config.toml
num_hidden_layers = 16
rope_fraction = 1.0
tie_word_embeddings = false
init_std_qkv = 0.0605
init_std_up = 0.0605
lr_head = 0.00429
max_grad_norm = 2.0
batch_tokens = 32768
train_tokens = 149300000
dataset = "wikipedia_en"
MLP neurons of a small language model. Each row is named by its layer, matrix (gate and up: input weights; down: output weights) and neuron, and shows model dimensions 16-111. Each number is 128 + 24 x the weight over its row's rms, rounded and kept within 0 to 255. Numbers have three digits each. A neuron's up and down rows have the sign that makes its largest values positive.
After each neuron's rows, "fires in" lists the words (lower case) most often at its 100 highest values on Wikipedia text that the model never trained on.

L5.gate42:145096118159099111130154112126159121133185070110130121077091098129135146131145134094128131126160117099160124096106126140143124161133162131164147124164122180144131122129056115149126110120103109130146096111121114161105111131124131157133151118152103086157135131106080084141120141153135141115
L5.up42:107162095123112105110119142092153099123163138155090113154123119127127092135115164136105139086132142117147142078142107122156123108139089138114122121134141136142155122140072115143140121127128096137107131122143085101083143131163131155107131165085154104164129119119191095112070114139117146116
L5.down42:149150105086107132119136156119136101115116116120126149103120085121148141128116133147158131123109135096086158118157137129114124102112141142112135134112130128089098113143120056102113143081100112134118147104143134098097132154133145169109134111126115105173119151094114143135116173109109128161
fires in: "more", "other", "large", "of", "small", "significant"

L3.gate318:128116113144162110129117073108120106133124118171138134117179155134138138114140116126113132184100145163099110121114141158140123047101138115164124138099137148096162139113117166119176108122123124134092147100137078091128142085138137151141102136099162158112094147141145160134169118140088134085
L3.up318:154151136142124144142131146097188143133127106149141096169155118160174098127147124125143173148153117128145150098126113160117102127134091144120136096107090163142138137112173131142147139081113093120108138099076113122093122089119096132178138136114149156152111112122163149106121076116108152114
L3.down318:135100119112138132091144143136132141123086145126165154108158156137113146132119198138136113154136158124080143113122106108119131099161172115144119129123082145092182135122114152098142115131105183142108123129138113142195115140121170103177119108086138082156111149135104141068141147126103140099
fires in: "0"

L3.gate156:153107076176119123163110139123116117145140099137104072121163117155108120112130106145090126143115127151127146113135133134121149120081090160153143162133102142125137157114166167122153083125132139129121146105122122111112108138121135096208163138119135182143138152173125115122109128166108104088
L3.up156:129123103142113175130142119107158132168135155166141130101147178130133158115111123120125117092114149149096110128150125161129128109141170119151133123191117164118156151135118145146154144147111120131101145143122104101165108101138134112113069149104171127107170124156113156073141128111084121089
L3.down156:144160115137121155095102144120111119132103088145120111128186119120117154115158125139131120138145096164083104112129122136130140116158093124122109157112118137085147170118152152143203108107116129116142086071127133153115118122123131125202130170118155100167085184142144129134167122142115170130
fires in: "0"

L5.gate258:118163122077114120174118123074176157095136137135167108159143103144132155150163134120135179125166102144112127116143123123112108115136153160154153095145143088144137120127117099138145154109115136081102090111092137121144141134134142170104099120148098177165118126149117124103133109083128129119
L5.up258:097192116130122110123121119111121127162138162149119100127115096096152136100170101144120139149113123148122113079136120106146092093144111151116092144142131148151134122135146108168130097098164088125097132134123078140127125115086141139144151130095089135145142124147144074139175098128143168166
L5.down258:098098128150109160122114155158102109125141132139123123118114155114089126112127126111131128127090121122160129133078145151132133149089093134120117140123070110130159146130102144105127161153138137106138136112162151106160122160140116059158132133130156105071126120144064133157091140086138084126
fires in: "for"

L4.gate400:177135142141132118112091132133126127166121138132089097137189128145110122171140123115153157110125179054110149092133110114135143101091143150185143107162143116129136129140123111056119166134106149116133130112086136110083144098121130102142143113110133148126145112112121168161102142113088132116
L4.up400:117157144150111136146081113141133100105134103104100131169133091149129108123141116144107130147122143103122120147130128092139142125127129154111108141155114145101075184158120127099125183120138156156125144133107160126120139165139080097115174126133134163129132149110099126145121133089105104130
L4.down400:151157129145137111151093141146089137159119134134093130155131127160180118137128134191119153121086096145123109110151114115176107114145134123075108182127147130090127123112134079113117133155154121158133150113139152149137115180175092153099147146128103136125163130144115130107120114105135123124
fires in: "early", "june", "late", "around", "former", "later"

L2.gate509:143120124125091146147110122095149081114124120123148167142105115174126116148098176091128073108143154105153143097157131093177137135115136071066133162138143129129136134117144080160093101161108117123108124128151134123124145134139115108141107106104104167112148128094093134192166135151153154134
L2.up509:090114155102101119131112130150130100081159162119107182129135138162120138131077136095123114133156133119095135112176151116185140124125114095098133167098138152146119126128147106140138114151130131144112108115125160121160152130141148123109103126132136155137150136097128099186154139194124137101
L2.down509:112127138057089132138116102127110160145161116122087117099111136159145142137158118184140120129116161107165150143141138147136114117123121068075112137068082099156142100117095154135145132146116165099134119172177109136120110140104153103133127127144125145133122120144124143134113100143091122133
fires in: "she", "has", "records", "also", "subsequently", "he"

L3.gate257:157148086084124091157116137140105143122135137152158140111166103140128160137107122126157164144134143114141100172116113134110107136105110157106103163152189166153101140122111120132134115148108122124158122130139053074124119123104111113131045124107123121138127154098125123155097109121116152141
L3.up257:142146131073127087197136094134115127134112171109196140102161125149146139138111129123134164092126182107135113149133133116133124142125157185133105141150135131139114103129162116127146117113126143143089128110185103081139105129138159111114087127119128123151144146108152109129105116122132153125
L3.down257:139132122135112128136119107121113112127141115108162100135122156191106096105131093180106142066149127124142128163162101117078157164102086119111120172166122114166125139142123136118132118106124127123152170113116119117118156124122101138108141142124199112122159115096153193136074099108136175127
fires in: "born", "however", "due", "the", "included"

L4.gate475:116146134101114131153182111105107110183134132134143146170130151126146118129129107148139157126140102099171118150083105098140143123128125170116150130110129136122140105157135157120106132179128133189171128149135117113105117111093170149097087144122103127141055134127146108137122138148123189144
L4.up475:148126112130117127157159173129110112150151134099155097112104113127126094138120172157174118163178114122169082150137077147117131118085110151130151138114164148124110120141098127137149152127182143158161118126141146116104134161132148117091094166079098140145138156118104077142099123120110116134
L4.down475:170160118132154155144169172115102134169110154109160116113147143122138098165141092153130133167149161098144041149117123136085122125108122133127131114132146141142119119150117161135137153133124157138121131133128137132108140131112111148042128117159150113136134157126155095119078098118135132122
fires in: "with", "on", "featured", "against", "born"

L3.gate406:120136079167142134150118148121142148131132154118128092132150133104162139126077138150121156101112119143147108066116138107139137111143113138112098131127127191110099120101112143113144131130104138134123092085154058123158138117139164131116074129093127146125177139110118100176138076119103124126
L3.up406:116164103138146107114144094151152139142116129099086146091144079085163128169128118141102103125142110137124129095113142091169100134117114121110166158131129123116107100099141188120150132141093104128124093122165137116135129120162146092110092150101122131120126146139100166169112142119075124080
L3.down406:110129102145161084087173166122122144148137107109117127097148095110158161199110159135110167131107115118122120110102121137108110126149131099111095148130133084137145105114167150139171127145100144130088084090163138157123111159153133119113112107107096123146139113110152131113102062120108129145
fires in: "women", "men", "the"

L2.gate205:109125164148127142164064166142129067116119149165107142113137111147129104118107085163119102145135138125102126105164104115083165132069126142136143110165166129113117078121095110131160146084166156115122117112086141160107101163122100062130128121129115125162115125094118160143164140127110121138
L2.up205:116135138112114136173113154129137120128129092133101138107153120146128105123125097165117081149107141132111151104151117146068187153087143134124133104168160120129156092117100076103120130083150139090147114112092141148092089119146134108152114129071110153158082164084102146123117111149105100138
L2.down205:130085140170165122116093151145122130122123157148148116090151082156100130125168140156127110113119102116141149114132115130072152106076139109123138098178124110126121091101111124138139160088174142105136081105130125157112146157085118138120147143144085098126096111089118158149165134134153095129
fires in: "national", "early", "film", "late", "forest"

L3.gate1:115123140120117166113115112137133115103097110134181079154104139188112146103129132113122086148093110102100165102155138076151116179080101137133165148149129114164129132117140149112128126117080129174110142129138167142126114114099116156134114153110154158141124136171128178146130093135124126093
L3.up1:100152139137094110147167130079141143110158156124083100095126147200091134137110144114081136152121153151117128094142166173142135179105155135135123152145101146113170112101166153149141117168085124150135106116126161103108147159078105135131133137149133135138139103161121127107164141124115099122
L3.down1:154114127122139076119134132096127123123167123097093121149159105140125141124125102125140109146137100141123090109186098139101113120129173155134113163109119128097165115118144132156104143146136112157162165102132108104154133167103112120162111124141159152144092130146114129096127121132138148132
fires in: "0", "bank", "source", "report", "banking"

L5.gate484:131104194130133152121139080100148151142127140090124115127122119156100121133091149155080145147118157108115108150152106131121161156085148128115143165145125113152121134139106133130156157129102139141138163157082074121094131145086118141094135172124115161150131157129144098099158123133107145161
L5.up484:169144117133122141165150122127143180148130158062088143106084106094127136114098099124117192114110133147126139099116139126114098121113127133126145123105148115157117108184143154158106123112176142162109163110101104132101132148087097128080139118129154125145133090153149136170114117155116136104
L5.down484:148105148136124132121106117146112178202076135148100082115115121167153118152128123164102145141092125107129120112122109142136082115185093117106143126119153140134141172167106092123130120134098096113132117128129091140160113119139163112150119156173103121158113164143131097127159118151116140167
fires in: "on", "ben", "in"

L3.gate139:107121133111105135145144135118087136140114105097174076137176069133126125127118051117109138111123147131157106128099169145128122117155145155113145149119116167147153119124131150169114131134132158166132151137133092128156122085124122119107096109154144090155119128087109105137131131138116142155
L3.up139:121121165100136148125126134147112159156104151073164143127154133098096122135095115078118099128078149124150117087144162140151160162142078118097134156118141133129084095125128120142116129135134114129186106136110148154165112117078156134129105118114131111129148111138131113147149158116093134110
L3.down139:100110160153137093107116104129070139145114112084159147121139072177127142111126092089109122086114187121184124116114160157122127136145102155136148149133158154157122121133122133155091148145153146133111177133131107120134131061139148132121130141171139117123123105107137101139116119102125122140
fires in: "not", "census", "ret", "garcia", "however", "pinya"

L4.gate13:130150115158097139136129132127105112124124107102110140178148123115096130061091115149126115110112155105087142150140094127113124113133130106134126140134128160166132113153171159121108201092115113156140130117131117166136127114138090130146144129115114162121152131127133119130124126140155156134
L4.up13:139094170169104180150129128154095100146151144145139159163127097109116093125132086125109086143111159065119119163120126147097098121144152069131132145128103122154117132146161160132102161098132157140122098150144116150163147112122121190124122145152114140143116100105131104135127086151118156128
L4.down13:182167134144120118125167131111120107117156144110158147090134167151107150142157145161124130152143097127137134131110127145134103140141131098136125076132141177136149051138138116152157097147096119122174140128120113156097116124127124186124167160110090133135136144102128100170144124200107115123
fires in: "of"

L11.gate277:162130131062127125126133114130113119161166140132096119156094115148164105151119106131134144124092170151146113128117147075132157154089097167141094121107119145107119099122139119144154120156124085113166111132182129118148138092139102117101138178096119148113120089142123160129163181184143133169
L11.up277:135164073127120132152136153109103098075131181139090132144143148121127151110108098124136170079132189177098117151168117131129137145093099155130105149157124133123101146124131141152162128171109138136142155107158167150169149153096102140141102137139119119120138101115126116110150109134152151145
L11.down277:169143102104102188120121137146128122105094141155074117119110117065132109109144137139123150078114156086145121109161127134110168139109104148155110128147159095090152140123128143125121141165153163143131134103101113119116127110165127129104123113118157134110126158133125098127144193083090137115
fires in: "had", "has", "t", "have", "not"

L2.gate162:161119112100105126112154117137133148106141132085124138117170096092129129135132088138099139098163127135153128132121146113103100122157154106108125189108125138080109123136103093120121126086114118133158107169102087096122124099157080143103113181137110167127128163077124134120118136161119138138
L2.up162:125143129172134155131144109141196124135141150126120169098152132125119145138133119131148129175136153147121098139141126122071132175098139145114135130168130124124147103136177132131110133123128133149098134162115145114102145128175102118111086101164099103153112068133143086097091123131110113162
L2.down162:120120133104120116112120133133062171120117106094128137130119098152149105119113122135114169097124101119132150145144173087127134112196146114121108143103127147125132128117105123134155095127109131113136123169079102123132120109141144198104127162108132156116099171119150142135139091130119121123
fires in: "years", "days", "months"

L5.gate112:119126147143155159133156111121131139139172081155096138094114103138109069108127159107135129103106157138128088157154146131130138142166141122173152142149119135132147130116073128130122108095128136136131121146131114087129149139212105144130143160122123105145136128108091154150164144131119164124
L5.up112:105115146146099178135114149097108129141099094113121120088124124115124107098134131139184143091122133120129132151110144135118151092139178144119090126130120136120168102141151100159142130107136132124121121110134086115114122115176114171106174140135120101132158101122161175157132120117158135093
L5.down112:105099112096128145127149142107136124157096140135111167109138111110159119136123118153160113086125111113094168134140162154088123138160132151119113143108163179095133114197116091136128116080107120150129115106133145140114125118195138114134112110107144092111137087131131088134088081144141163124
fires in: "other", "of", "some", "these", "longer", "many"

L2.gate388:153147148129175131161156125141141153089140148122130117150121104148103114120116148135077111071155142156147098129140155118170132132108134134177112150112100136106127125142164141148166120128131156125116116100125135138123130130130141146111101126092145152085112123136071119161122098138107118159
L2.up388:149170138077178145121096112120130125124178130115126129177115101141089119095141135085164131101120154114122103140133158122156105153121136155140134168129132142122129119157163131190167121131114129097113104120106148122153098183145127115139144118096130126138158149106095090151175119155084115137
L2.down388:203170137118132120130142082127117153119120166130151106144103138167106126115136154099107107069136124112113086156133142138123115151136126162147132124148109143101136105157159137152122153144114108113140054118131135150145137143134114114131124114117128171118106165139084126087150136149127154137
fires in: "however", "due", "this", "them", "decided"

L5.gate183:134142161105115177124157142132120166158135132158114133113110073124113124099113117130125107123152131152129152124077142132126116129140157143079126181130119147156131139155107121116153150125123123147117079154115082124146140115105124133116142145132122201130114168128134120174097129087125141090
L5.up183:130162182138154162104154149127110163137145119184140120110108105092138143122128107117145156102185123149133185131103114148136087134142168123133135144189104090137127131165120137162116139154145153129128099139123092131070143084116118176120109151131103124125124149144128119128110094102108143117
L5.down183:143149114116110139133146157124119134153110132110112131071124142192125110146135141135104143151127141111108130157135131125097125133115155163120158125132163134125116102140160123116125123084126141111149106105112100142101113163106152158102167140130136137134140140122162113093064120196141114103
fires in: "for", "of", "on"

L4.gate493:109137124107129122113104127102119138149132112129141155097140114130135152143095142159086132143132143093110140071140142180098152147149137145105104137108121121116171138131123130131141165123152124169112136107140109133165145132154116131102121101103159121134109137078080175143154160123143128122
L4.up493:092130127100124124133123110118132137097105149146140127141116154130165186176126116145110160087143136106102166073178143144133157129142146111111107120148096110110117097159169116140128148133131078130099137110176131123161164131128146113121093142122129125138140116116157147141129128109143116139
L4.down493:180165096080130155149133141132118124119096118102112136151121132128127123125118120165126151097154139068118124100124144134131143143121095137086126107132129139146121114104190102135137133155102126124168087134136093160160137137126125166089093127119114136183143133164132150145129142167134144136
fires in: "have", "also", "has", "initially", "had"

L4.gate104:099119129133121117135133112123113118115148132115128137136174120086173098154092130148122117184149164118109111101096107105101137147128131162130125132156151148146172134100160170149152113146116131102145102128122093161116136081131078148122113153128117136171117143164199137102123110109108112127
L4.up104:139127182139128110085107084120124131153135122134142149121140094155179137087080132131087160154179176146122169112126109131125109105107111130157183123168133100139130124113138138153140126175117132134139155172113119122097122107163156161134121123100146112148149189117141114112136117102129090105
L4.down104:137120101128102126117152111114101082141071108120125095099145137147157121159122110132111124164134188106186140129102137105123152128074117181149152132124185130145141084153131149138097146162109163121134146123136135141095115124122119124099120108095106154165126160131158172108104128142138181143
fires in: "between", "by", "of", "from", "around", "about"

L10.gate237:120136124129127128122102111131108161120167106140135172153132113159118104144113134141103096114163144115131139106097119117113116132121125102167112125120167139099133130138151132142134093149159142088119152165142096158129191139138086139120109163151101152141156149148158116116153174096167119119
L10.up237:109130154145177134117139121136166102129108151128149165122113153114132128162129130123125112092104134092167113117099127141109140136131105154110139109165146168105127137114109098181128129123127108134076176121149126107156138095093096133145134103070131167173077130105149082096147168129170128120
L10.down237:110114097123162131138126073133137151153151160136105138157152083080129110119113154132145117101133151144152112135133151155109113062137120159132134135133114109108119100167134132150119113107132130137123140162145114124118091141109163167091166149136125158091118128138073096190122106133146110120
fires in: "and", "is", "was", "are", "were"

L4.gate324:144150126136139106102110092094120172159184133108111134098135131133094092168115114135114156128196107124128144126103102131108132107156090143135161117141129109104134124152106140133155182116113155127159140140142091123150127075082153155110155138130137125120136119145131135127087129143141136149
L4.up324:140138155149108120134146085075134140143152145149137147165116149129106131156150144111153156143152103119136164160130091073076165142122155114161150139156143146103123131147118116146108169185125144126132188146113105127138125096116149183130122105122142093140093133081115129120129081144136124144
L4.down324:171116131137128120128125099106107116140114145121122127099147111149101101164142155150129078140103116086118144133140107116136109172141130162140138133137140121148128162126147141132148163088120155129135111129112113136165144047122146127111170128125103072159179125141132144098107148135118165133
fires in: "on", "by"

L5.gate372:154127110077072149104150090164151091095112174135150125120123134164103154146146099103111172144119158127142166123131112125139143140060138135094130099126156109139161123122137142151136132152123142101141152123127140109126134142110114157112074128110113134142119143110147137108098108167130139146
L5.up372:081134100148089100140154152162131144111149153141123075150141123154090182115117141125133141122129123141121133136147114098116137117096105169151069160135086130145144135109103164154118122113130146143128134136135146132146126128126136095117116079110153116130124126092125121124118105140134100149
L5.down372:149120126131127085152130122117096149084114075127130128117164111184168108121118139095129115103129139124132129126129143187139132104123121154112142139120083140177105137133124086144126112150122122164133157132083164148117112126092108108117178166127151136128124122167123150104140067081116149109
fires in: "year", "apps", "1", "career", "pos", "grew"

L4.gate510:157118157098129173134120107127123133140149129149068083143125140130135128128083088139133120146156136152139151139101137124149131130113105136094160111139134135117109126128160144133147158120092114129137103073101109125102107125108105148149150124164173144144172144122148151119087130146149109132
L4.up510:109070068118154122177163068123118150155165100134158137137124122151121129102147148119138132101164135134150117134165102128120158118119154127144183156153118106097172135158136157132136136111106145126145119165145128129136138101128106166103112133169138122124127107158110138079125133135116104120
L4.down510:052142145120069135092120126142095080117122171099094131135141143087109101098139149124124151118095164112091137160073111108123101181147133117152124150145150128139098105139119147141154163114137114141144142152113126072126141111127133147156079123135170116098114112126161123125110133138159158134
fires in: "that", "as", "in", "at", "by"

L2.gate146:143133105122149109146118143136121084112104101094097141135172134127112108106148172161135113128143146134137144110149142111083148119108163130129108163179133133149165123119113112170095211085144131140103142118115153092132179132130100142108129103079123147139148088115108136091076117128130163106
L2.up146:116127087111121146147104132170110096131143122106097158142184106112118105094125147165137091159103101130111144129130119115113130144089199122125098112141125149181102107106142107130094172076136101140112102154158125105129132112148141135115133086074145128155151076127143159105094091137102139115
L2.down146:165119127117143138175111135166172096105105126102104161141164140158117119134154143145163097096148141094159187119132130141122119128100153119119138132141081140153107133147122098161110175077136089162068088127129153159140144135126115118096153111074122183144155131106126150071092115149152120121
fires in: "early", "original", "late", "again", "regarded", "inspired"

L7.gate491:089142139129146162122117105113072165147149144133171142095161148179155149141163151099090124155140159135138134106058164131171111139105123075106135126127126120111127138106107085124167097108111108087141111139115084117143150122156141165141163152149138171114132141153124114170116131104137086107
L7.up491:063130139122155148129144107114105140135123106107139098120122117121119133098126151187138116105111162106134093096055129085149124098127138111141133123110069111086170145108154122133128104098095112154102125157115158138120106115120117110146133150106122120109135141137136126128128091071111127107
L7.down491:134092096125178064117111108127086119085149150118155166130105134170137105100136157117129138107114152113162152083107141148149161151102114151152140121103167171161125132162082123174156146116153127136123084132126096088103107104097106129112111124141178170140151122108152111149117142117151173130
fires in: "was", "is"

L2.gate140:150139119122135092166148083118122146073133123117121106148105136133129131132138115179115133114122118123122131095100159144137155158149104148118092121145148172097092145133168135103170104126128144137167129121114117121068119148085138098162152095145131157078152136101104158144143126088119152097
L2.up140:091120114062137139133140126154163146149114152132107123097177108103124157091112140093131114110102144115147146129117136102136114097148152103150127105158124078140124085141121137124133115157133136087122124115152142107085129110112159138150125154124148141171122114109161143137123145128079140094
L2.down140:103161107151145153121120130108173166123106109126153124114091127115123139201136129105131138128118064109120145139145065166175107142155119148127149101126124151118146100077083141140097094120117156176117082103109131108139108158138131102122121151126108113103116126097076184163136096116132154133
fires in: "the"

L3.gate246:126123128122131117135120132116118144124133124112119141119154076114129123087114178089135106091102138104164161103146068139143138098124127122120099131128096158127133120111109086140133160138137177121100150123101142099158108131118127092107111142113132138122165105121092116134129102129117096147
L3.up246:108119129121135155136094137169164137129160146111152135133140156096108103138117135118104091125090124164100123109122136127146111132141114134121116144145085123139151140157148130158125110122143142111146086155119117102142155115161169171131151118107121172096078125132110096137143162156118153162
L3.down246:086129150065127124086128121119150152181139143112103154138124061110115140108165140110156111127086159120118100149097131141175172130140110167169152171108135148123079145120150122147116129158169133123119180120131125123138148144122146131162119145096112116127143158131091122132147123151112152141
fires in: "and", "however", "but"

L3.gate392:107161138122114141128138121139109169159177143069125163152110116122158113091142090169115116121146125113130145118175117139111185105133095193112151116124138156118121126137174121128108186146150124130121110154099129143128113113095145099121108131096163121104114194146129118167126091177125108136
L3.up392:113139113108125175129123125115118155184167102104143133146112114093153121094122109157120110150177104131098161137139141131149197103111099171095155126137139150112115150120168148155117160134132112122118121148121138125135134088073136119131121133075152125115124157127129100151127108149110112127
L3.down392:142167080108088146140165127098120152178142099116146114132122156093137096158158075147161126116149160117146109124127151129080137123122145199099171099085141167105122106090107123161116171134141158156128104121099163125128133129156159107110121103128136169160121144130110127143088110144144107119
fires in: "with", "for", "against", "due", "end"

L5.gate373:143132080128113110161138092116084090139149120155103108130181103119113133143146112141150103127151117100160115114113097121109162118104137144120134130163121122132164124158104183150157163138128160164120167122126138112126126124069161160117101129067151121159128138110130119154111138085094098143
L5.up373:116144133163170162149090150072116120118151133084154136153133139119114120123133160139119095108110129149114136140128110157101114110086106169154093150166122129135180108162139117141066144139146137148122123132117155153118108078139123130137134147149163177123156136077181149173109123108126115109
L5.down373:168122126189123134140107114136133127100137097141123163200105140104178115133161147135159109140148119155112150130127106114085109101089122120132112107141161152187143128091098106127116091125171108156131119065145122136163102123122093155096102172133151140129115140115156136141126141145142152136
fires in: "from", "on", "along", "by", "what", "footballer"

L3.gate216:126109079128146119143150075169161162168105116099121158105125103083111160101118109121122127141160129083108159171127117148147105154108127133111104159126137117117147098096095133161142091100106093113149122129121149148119142111104122128140126144144143141151095139123151111142097105128116123117
L3.up216:091117191112099143094158097105138127142085081147177125085136168145118132139116132119130103110087127128118125144120137102130129119134109128155141124136120146096174140133115101158165134081083100104114122091062145129137148124128132151138128131130104096144124112167128162119116122112131125114
L3.down216:166164092040164138138123097130100145142103134133108114132129107118136165108130137140121154143127138115093143105126114131124137169103117171129110085168141113153153147124138120158141080075110135117066113160129157138158152132103078121113132129111142106189124088107105122106134132123134107152
fires in: "more", "became", "very", "were", "was"

L5.gate178:087135140109119086123106127165110144090127149163081121141123097095147155104091144109098128153134113151149142115091143169137111132111145201109091125149125090136130142129120150154116119142113137117151113104075098144099131095121100126138131112127099137084097122147151139118111118074140140111
L5.up178:090159093146197147101121147093106114114066127135080126129102151144147126162147126088116125094132118138113144119140106142131101167184141116142089103088071135167125131160144076149112101132151104103124148128153134132126151145141119147116149125159151144103096146122146112159176134141143161153
L5.down178:117112098122106100089121141118111148082100147122119141100150106137149110106103153131153131122110134149147151147087101145139148099121106152131125160104135102101153128164101131192149099117130095117143128147132132113104145093093161173192137134169128158142181140131153119154125092153159112117
fires in: "most", "while", "so", "and", "more"

L5.gate446:148158140128146146152118150126162105116128113159147146130145138134115104190144121141118121120127165156127145114120132146131103086109154083141120121097133153117125150093138138132161146152170165123100131147135172124151132163140168112129089090114159146122138137149148165168137137131085106165
L5.up446:097120115116139108089166146127132117100102145096141107116189120119149155120116115149177144094106115118147090131128136159134093152123145134142120124118134128159122156114173107141136110143102115136153096098149093097101134155149143105089108159151100100128119122153110112113116094129182140115
L5.down446:140061159142114103122172130102115150152080118119120159178120124161114158125125128141155113092123099139154090142137109132126127129141130147042156118117121121144123158139179083141096129115130100101125168107132126152111140136137096108134134170150139109136117126087105124140127127075129143066
fires in: "all", "1", "18", "17", "12"

L4.gate434:121140139100128198110138114133203131119130127166134150100146117142161133113157130155162127146131145154135101112109128094110121140082137145137147136127148129161127138132103109134149121090169114087128095130069127137121139131124089124160136131102140140175133135104120123103112134115110100092
L4.up434:073139118100128118097150142128148121094105114151162165108152117140100133141136138171137112113106134115139068152090133104126110060150103132138128122126114141140173092136117132110168148096156147113108135099143144125130179159115144132168143132110093145148100113129160161170106095067112141106
L4.down434:099155104095129148129147097122143138141141168144147149072093102161163139144143110151145172129128121109121121126104160109145116143123119151106144103183107066166171065141145138133115112129107125134162138161132129097125118102149133122159111130150123105161120154090099161078063112134120130138
fires in: "of", "for", "with", "been", "as"

L4.gate38:096143085090126090126133110123118154125147134138119129122106145106114142142126085150143170133130098098130083133144102175124121128166132112119137084130100126135104113139101119153105075156108105114162128107101093142139107132147138136107115150161167135151114139146160149124115144125150152101
L4.up38:104169041132149117127121112141133146159148129147102153110108138092107142120101121115153154077161124133177153145159118149146140134108151119125144134126098133129123174121101114137114114117149135090180102092111131118144135133113120159121106123154144153151085111158129112142138104124136176092
L4.down38:134121150178110102121124151148137147147114133132185126089122108162140101131119136137154160148089130099120144111136078114099150133112103129127180115132142104106135082123129160160101147122115101143082154108172122143107131176140112143177174110105161071181112108106155126156123151167151104093
fires in: "and", "as", "for"

L12.gate410:136112127121160133145122140108132161111093161087154119111197123128144140141157127111125135108184116092126151115156127075133143132105115199127098137110165142091100107129146153133131113182164144154123110129163159045109113141108127115085154138090164101121119115116128109132147088152130118152
L12.up410:105158135147147142133175155079115136085096166152139127125189091127114131142134118154103125115127116112109113155137140124141142137164169130134113094152087131127124101096118111157114125129133167116133120084139186105113152137121096143113173129137149150119156090113122131131156150108132094175
L12.down410:168144117123135095082088140099116102136149108122126150099131125118103094159127094161121137141122131122124170134115108099103136148098127136165139114116125104103104196139158163130136137119139118082131123182120109108083133131160127093091118124091137157146148113100110130106124097128143095164
fires in: "has", "had", "have", "holds"

L7.gate190:109146092118141160099161121104102134116133119126163135162094089139118189126169122148142099125158099130136133128100149163118146110156166087107113138136130136122158143145137133097135112136119152104105111109159142177088109148132101150124112176115115140111145119115120134172135118140138080107
L7.up190:130140107113084132147136116164134068167160140149126162131050128127107154172153113127118151069122133138135194134112117144113130105135118131143131105151123100141132140144061152113094140097165127130068114112127152120138155113123129102116144132123119116191118132186116146164139101120109130126
L7.down190:053122130095140080088141125115112125096091151092133142143150123124155161148104135111064136131141139169101123139142157128148093117137113098144100122172161155115106103096110100153131122108102157150120137164136135132142111105102106124094076114146134122135119096107108153157114127097129123102
fires in: "of", "it", "she", "and"

L5.gate174:145152128111116131118115118128097122076085140130129089138149111134148149096083133187130114112081143174106139162141128110154117146141107141135151097176122165144156121092160122147153115118181156118089128122123120153142131146100143114164133154111127134109117101128154118172126139114091128153
L5.up174:146114134134107124085155130094117113127102161106118069120135125147136146104143109158140146083131113164131131147120132146124155136102115172108124107142103098098165137126126168126152128156132119135130132191086118106088150111126147142060124080142156145126153174138134103117101103132118169124
L5.down174:143133104120158146132123129138087114116103147081145093137151126149164113108076117131113112083116135131092137114144135168122111136159140162114114092129154141153109099119153175129135130114121121144103136144173146110170124142091121086143144108141138171119133109107102106104123157128144125195
fires in: "1", "0", "15", "18", "11"

L4.gate351:116116154173119157120136159162167144154151171128121136125147130139154106139149106128072125139136108122117143129152129129141131115100127085163110133171136134162134143127164116087131186123157150125165195139122137107143163093125092136080143140126123119123136097099141147107133133149151177140
L4.up351:154152147127143133092130108128133131123132131123162132134133141126109138114143124091085132116106081146131140140090134056163116127137144120133105126105141113137130100135093125085154104174154164116140173101125135159157138102113156139133135137072098145134162149127110154130075164138102127109
L4.down351:145122169133163094116104136098120125150098129150127155138099137153108150149101110120094125107095124143114151123115151091134103142133165145074123132108112118158108142112132140115145058131096147098135145133167105171147137148139137133160174154112133103166129125132146114136102113086103100115
fires in: "well", "succeeded", "rank", "preceded", "wyatt"